config = dict(
    vocab_size=1163,
    norm='rmsnorm',
    norm_place='pre',
    rope_theta=10000.0,
    attn_scale=0.125,
    extras=['capped logits'],
    init_std_up=0.0395,
    optimizer='adam_variant',
    weight_decay=0.052,
    lr_head=0.00994,
    decay_fraction=0.885,
    final_lr_fraction=0.05,
    doc_mask=True,
    train_tokens=186300000,
)
MLP neurons of a small language model. Each row is named by its layer, matrix (up: input weights; down: output weights) and neuron, and shows model dimensions 16-111. Each number is 128 + 24 x the weight over its row's rms, rounded and kept within 0 to 255.
Before each neuron's rows, "fires after" lists the tokens most often just before its 100 highest values on Wikipedia text that the model never trained on. A number after a token or word is its count.

fires after: " E" 26, " j" 16, " ex" 15, " e" 7, "ou" 5
L6.up179 [147  92 134 116 117 135 115  89  60 146 138 141 106 103 129 135 106 111  93 133 138 139 100 108  78 107 139 101 157 132 147 149 145 152 151 105 135 148 108 136 126 108  76 168 137 123 111 124 122 121 104 114 114 130 121 122 124 143 155 139 124 143  94 116 118 127 148 121 138 142  93 134  61  97 145 129 104 101 106 160 121 117 140 139 115 128 138 136 125 141 118 140 145  94 121 125]
L6.down179 [118 138 104 166 177  98 125 138 143 131 146 144 112 135 102 100 116  89 109 108 157 108 129 148 102 111 104 124 124 100 112 124 139 117 119 158 134 103 128 129 174 109 129 114 122 193 139 149  88 136  98 109 105 135  66 162 149 110 127 146 168  93 206 113 103 116 133 178 146 101 141 123  95 146 116 130 129 109 116 147 119 121 118 130 116 119 124 150 106 111 115 167 124 127 121 126]

fires after: " A" 67, " I" 20, " a" 6
L7.up585 [ 95 142 138 153 145 134 135 168  93 122 102 160 119 107 135 143 161  91  92 126 108 121 128 139 145 121 121 116 118 150 112 164 133 147 153 125 152 127 127 149  95 122 140  73 100 118 109 151 137 128 132  97 126 152 171 149 138 171  75 147 115 119 118 175 157 133 133 118 112 141 146 139 109  91 104 163 130 180 167 132 118 137 141 109 130 120 115  86 108 129  79  95 118 172 164 111]
L7.down585 [145 101 124 148 134 145 108 136 113  84 152 118 131 122 129 122 127 125 127 117 178 155  79 131 119 125 113 122  79 119  79 145 149 108 156 117 128 156  87 138 153 112 114 163 166 110 109 110 117 130 142 129 151 127 146 124  88 138 130 142 107 125 113 127 157 118 192 189 158 110 102 154 117 155 122 180 107 104 136  99 159 169 153  87 110 134 137 140  82 117 127 107 139  85  99 137]

fires after: " in" 27, " O" 11, "9" 5, "S" 5, " In" 5, "ot" 5
L6.up239 [124 103 166 140 129 137 117 148 113  87 144 176 106 104 131 131 184 163 124 175 122 115 103 185 170 120 141 119 144 100 130 112 146 145 171 157 124 139 147 151 139 129 143  89 148 139 102 106 123 143 164 114 143 131 105 139 142 107  79 134 131 118 130 174  99 168 114 164 131 129 109 132 138  92 122 137  72 111  91 104 123  78 132 116 153 116 152 156 120 157 112  77 136 107 161 104]
L6.down239 [136 130 143  85  81 116 162 147 150 105 139 116 116 111 122 143 131 121 142  89 160 170  98 138 102 118 110 128 105 154 123 150  81 114 106 160 148 163 117 182 185 125 140 121  98 113 169 172 171 113 115 145 135 103  86 139 138 120 121 157 103 116  77 135 114 140 142 190 131 110 107 110 126 119 130 134 144 125 114 114 125 143 139  96 124 128 115 111  99  99 115 183 163 140 106 139]

fires after: " O" 22, " D" 18, "9" 15, " F" 7, "8" 5
L6.up618 [116 119 164 120 123 138 138 137 154 109 117 162 132  73 129 138 163 147 108 150  95 100 162 141 102 157 140 124 141 103 168 120 112 155 145 135 165 104 155 159  99 112  89  69 143  88 113 177 119 106 119 122 165 119 115 136 132 105 154 141 140 102 160  98 118 129 108 137  89 137 122 117 114 142 109  63 114 131  98 123 134 111 101  98 114 105 143 141 118 118 146 115 123 139 162  92]
L6.down618 [125 155  87 102  92 109 125 173 109 180 150 129 137 134 138 120 116  75 169 157 133 157  95  73 162  96 116  84 156 110 124 146 154 125 120 133 144 170 114 104 177 101 130 138 129 132 121 118 151 100 140 171 133 141  79 123 159 153 115  98 123 162 106 156 107  99 146 152 131 125 144  88 144 108 117 143 124 155 158 170  93 136 150 143 148 136 115 152  94 119  91  97 140  96 108  68]

fires after: " l" 12, " part" 11, " L" 9, "ar" 7, "qu" 6, "ig" 5
L9.up522 [158 156 101 139 122 148  73 157 109 154 118 145 121 148 136  81 137  89 104 104 127 139 130 122 153  91 103 128 146 108 125 141 150 101 111 106  69 124 112 122 154 134 133  66  97 116 112 120 132 128 104 159 101 110 100 160 180 117 134 132  88 129  93 100 117 143 115 101  92 146 117 140 112  85 128 115  97 109 124  99 144 158 136 155 133 132 121 135 135 152 128 153 174 103 146 129]
L9.down522 [113 123  87 112 130 129 132  98 125 113 104 100 107 152 130 182  91 123 136 121  99 106 164 138 110 146 132 142 116 142 132 108 100  87  98 155 134 137 117 133 115 135 192 152 120 138 140 116 136 129  85 109 138 125 128 117 124  91 148 101 109 137 102 139 105 151  66 101 121 150 113 109 130 116 119 118 109 108 117 166 152 139 156  96 134  90 125 103 157 133 133  93  91 102 150 138]

fires after: " l" 24, " or" 11, "ar" 7, " e" 6, "h" 5
L9.up10 [109 136 116 106 116 194 108 169 126 104 143 143 119 107 133 114 154  90 157 110 131 116 141 123 150 104 179 121 156 148 146 127 146 153 119 111  83  92 104 102 133 126 159 141  62 162 125  98 104 168 130 149 140  99 131 143 145 132 124 112 121 102 152 127  92 144 123  99 106 157 148 122 138 132 146  78 103 163 117  73 162 145 165 110 119  93 134 112 118 133  96 139 142 146 156 157]
L9.down10 [126 155 113 162 132 125 157 127 134 142 127 155  85 136 108 117 146  99 112 164  92 118 123 145 119 171 124  89 120 137 134 119 113 111 132  83 140 146 140 151 123 149 132 134 178  94 124 139 172 103 166 136 147 126 150 121 118 112 130 138 105 106 105 136 133 117  97 148 156 131 174 123 128 135 105 160 108 106 123 146  98 143 118 101 122 138 160 113 145 123 101  87 104  78 103 100]

fires after: " al" 34, "A" 12, " I" 9, " A" 8, "h" 7
L7.up37 [111 153 150 139 128 155 117 164 118 178  87 164 108 109 141 117 168 100  96 141 151 131 147 139 141  62 120 118 112 138 104 128 174 171 117 100 110  94  82 115  73 115 125  72 124 130 111 125 141 141 104 157 110 139 130 146 188 176 125 133 145 151 124 121 158 155 138 140 113 123 156  88 161 110 140 129 133 140 147 138 112 127 187 142 146 171 108 121 118 143 106 122 129 170 162 153]
L7.down37 [ 94 110  95 128 118 137 167  95 137 102 129 140 107 141 143 170  87 144  98 124 127 135  99 134 119 154 126 112 138 173 107 117 141 132 176 147 125 171 123 153 144 118 144 122 123 126 132 144 153 156 141 102 168 143 132  98 154  96 114 151  75 128 151 152 131 115  83 118 201  89  96 118 142 150 170 133 156 144 121 107  97 170 147 151 174 142  93 138 119  97 127 102 125  86 136 139]

fires after: "h" 21, "an" 15, "ol" 7, "A" 6, "ar" 5, "ian" 5
L7.up292 [117 120 121 115 143 152 102 131 117 163 123 145  89 117 129 168 107 122 147 182 129 102 147  84 108 131 139 102 102 147 147 123 149 169 123  87 127  70  80 129  85 123 126  75 159 112 129 152 112 145  72 140  99 137 137 119 138 122 147 124 103 162 175 142 116 167 113 125 147 136 172 124 170 129 142 155 122 150  96  98 106 152 139 130 115 179  90 155 113 131  88 123 113 120 169  85]
L7.down292 [144 144 129  87 126 101 154 105 114 126 128  84 123 178 126 120 143 113 120 142 173 133 136 172 126 142 111 156 101 119 104 117 114 117  91 169 142 157 101 100 120 107  92 164 105 122 156 127 109  91 128 128 150 141 149 113  81 102 108  94  83 167 123 119 121 104 109 150 128 165 109 127 145 140 154 101 153 125 136 126 189 150 166 150 150  80 129 111 128 132 176 114 145 141 112 147]

fires after: " E" 23, " e" 15, "v" 15, " ex" 11, "E" 5, " W" 5
L7.up289 [131 167 100 148 108 106 118 172  99 129 146 156 123  73 142  70 143  94 152 135 112 126  83 153  85 153 138 130 114 126 111  91 139 152 161 139 130 136 114 142 138  93  84 118 103 131 185 121 112 116 104 126 109 108 102 163 113 160 142 157 140 159 171  74  92 122 163 119 121 152 122 171  87  64 153 125 108 159 118 126 143 107 134 110  83 138 154 124 150 153 151 127 134  95 161 126]
L7.down289 [127  95 162 150 120 125 145  92 140 138 123 142 112 133  78 129 100  47  93  99 128 107 131 106 149  98 103 154 126 126 121 103 101 128 105 100 151 144 162 102 189 131 179 118  97 155 132 150 112 128 154 130 128 135 122 135 139 169 120 114 124 117 180 127 156 137 161  94 120 120 149  99 131 139 133 108 154  89 138 138 114 114 121 134 142 167  71 170 120 148  83 180 142 157 118 104]

fires after: " b" 20, " r" 9, " st" 6, " g" 6, "ou" 6, " G" 4
L9.up26 [ 97 158  88  94 132 111 135 149 126 137 151 155 112 116 152 124 104 154 177 136 126 121 109 156 118 102 105 121 124 158 146 128 143 152 117 143 123 124  69 140 135 113  99 150 146  65 109  97 144 142 143 125 100 101 113 131 114 107 165  99 103 165 134  92 163 164 134 142 141 125 130 125 161 114 119 109 104  94 115 115 113 105 132 105 113 127 140 143 126 199 101 189 178 118 155 133]
L9.down26 [142 119 106 104  96 178 119 126 103 139  98  93  74 159 137 114 137  87  90 115 146 127 135  97 139 108 146 107 115 130 130 125  73  94 134 174 193  71 135 149 119 133 147  91 125 160 131 126 104 138 106 153 132 171 132 134 154 111  90 121 123  97 112 148 152  84  86 113 106 129 155 119 128 121 137 148  97 120 140 141 161 128 102 113 120 173 129 128 102 126 120 159 152 150 110 135]

fires after: " in" 53, " In" 10, "-" 7, " con" 7
L8.up353 [ 98 107 117 150  94 140 119 152 142 118  85 164 139 113 133 118 124 130 128 139 139 132 133 145 115 152 129 110 157 117 120 161 141 131 142 165 145 177  93 131 107 118 146  62 170 134  84 154 111  82 159 137 118 116 156 123 145  98  80 128  93 126 129 117 107 155  94 103 104 142 126 165  79  98 146 184 110 120 121 121 107 139 128 142 112 119 154 109 131 171 108  87 143 144 105 116]
L8.down353 [132 142 151 128 141 124 150 145 197  95 157 100 131  96 119 165 157  96 145  76 121 114 159 154 141 152 127 146 124 168 114 114 119 103  95 135 110 112 171 158 133 131 166 149 139 118 131 162 132 171 101 115 120 168 124 105 123 118 158 107  74 109 125 154 118 136 177 161  96 132 121 165 112 118 134 124 128 113 135  97 147 140 146 101 123 153 102  96 113 173 176 122 131 143 127 169]

fires after: " A" 27, " I" 11, " Th" 9, " wh" 7
L7.up185 [ 89 156 154 169 123 165 110 147 151 158 115 150 126 104 153 118 140  94 129 124 128 127 156 150  80 119 126 113 147 120 100 186 176 151 138 129 117  99 113 155 166 136  65 128 115 136 157 128 138 121 115 121  99 119 125 119 142 140 108 112 127 141 119 113 163 131 137 127 105 151 126 108 117 141 113 139 132 117 170 164 145 117 165  77 106 189 125 140 112 165 123 127 112 153 123 140]
L7.down185 [130 125  85 126  74 121 182  83 145 108  78 147 124 150 149 168 129 153 109 158 134 133 112 113  89 119 114 130 128 108 119 129 132 104 152 129 132 117 134 161  99 137 156 101 110 111 133 134 153 134 128 118 144 106  78 117 109 105 120 104 127 145 158 164 124 153 124  93 132 105 131 136 166 174 147 132 154  97 127 114 111 120 126 140 126 103  96 177 159  95 107 100 131 149 125 145]

fires after: " I" 32, " th" 12, " A" 12, "'" 9, " Th" 9, "I" 8
L6.up274 [ 82 153 159 167  87 184 142 132 137 175 130 122 108 159 114 133 178 110 129 128 135 133 190 139 148 123 167 120 131 115 120 144 128 129 108 131  83 168 152 117 123 141 164  82 104 121 118 131  67 146 140 173 126 120 128 125 119 147 144 151 143 133 156 117 120 134 149 124 167 143 104 109 167 147 125 117 138 142 132 187 141 147 139  76 129 137 101 117 111 130 148 104 121 152 155 129]
L6.down274 [143 122  78 104 137  88 123  98  79 126 107 188 149 136 153 103  72 128  95 150  92 171 108 179 112 145 119 114 149 151  90 135 132 105 111 102 163 127 126 112 147 104 112  93 117 127 104 116 128 133 145  94 128 142 125 111 113 142 104 157 137 126 147 149 143 114  83 154 131 138 183 149 165 130 103 105  98 122 132  94  95 138 147 128 114 128 124 103 148 134 136 136  91 106 145 166]

fires after: " In" 18, " in" 18, "9" 12, "7" 5, "5" 5, "3" 5
L2.up217 [121 108 128 174 109 161 119 135 106 137  99 175 135  77 129 136 146 143 127 163 118 144 121 113 162 160 130 136 135  97  92 167 117 150 163 147 104 115 157 109 151 113  98 104 169 101 120 162 109  92 121 137 111 132 148 164 175 113  99 137 102 184 137 123 127 125 105 125 130 146  84 144 103 103 152 162 108 126 154 119 120 114 163 110  94 110 177 164 136 169 153 128 163 107 135 121]
L2.down217 [142 126 155  94 114 129 133 109 144 124 126 118 117 127  96 138 141  81 146 128 149 125 108 119 117  84 155 119 115 131 156 126 132 110 117  82 149 117 118 121 139 111 151 128 122 160 163  91 122  79 145 138 108 130 164 123 102 163 147 135 134  80 127 163 141 113 125 114 141 101 110 116 121 161 134 148 149 113 122  89 125 107 116 131 116 113  94 145 112  90  94  88  99 110 110 126]

fires after: " A" 23, " C" 21, " c" 14, " Un" 11, "A" 7, "nd" 7
L7.up218 [ 94 131  98 167 143 115 130 151  91 172 115 129 125 128  87 159 168  73 105 144 121  77 128 124 125 104 127 113 117 112 136 164 160 158 136  94 138 148 123 134 131 164  98 122 112 129 133 141 107 154 174 180 104 153 138 130 131 137  94 148 153 169 139 152 122 153 137 133  95 106 102 161 106 106 173 157 111 160 160 140  85 131 142 151 142 111  71  99 108 151 126 100 163 129 147 106]
L7.down218 [131 124  82  95 107 103 120 136  79 116 112 132  98 134 134 101  85 128 133 111 142 121 120  91 129 140 128 144 117 117  85 168 146 201 160 141 137 123 123 141 126  94 127 157 144 125 112 153 183 130 185 153 154 153 135 102 104 137 125 123 103 141 161 140 159  89 132 156 126 114 136 131 123 114  90 134 132 131 155 193 120 158 165 116 133  97 102 135 128 113 145 178  89 133 119 155]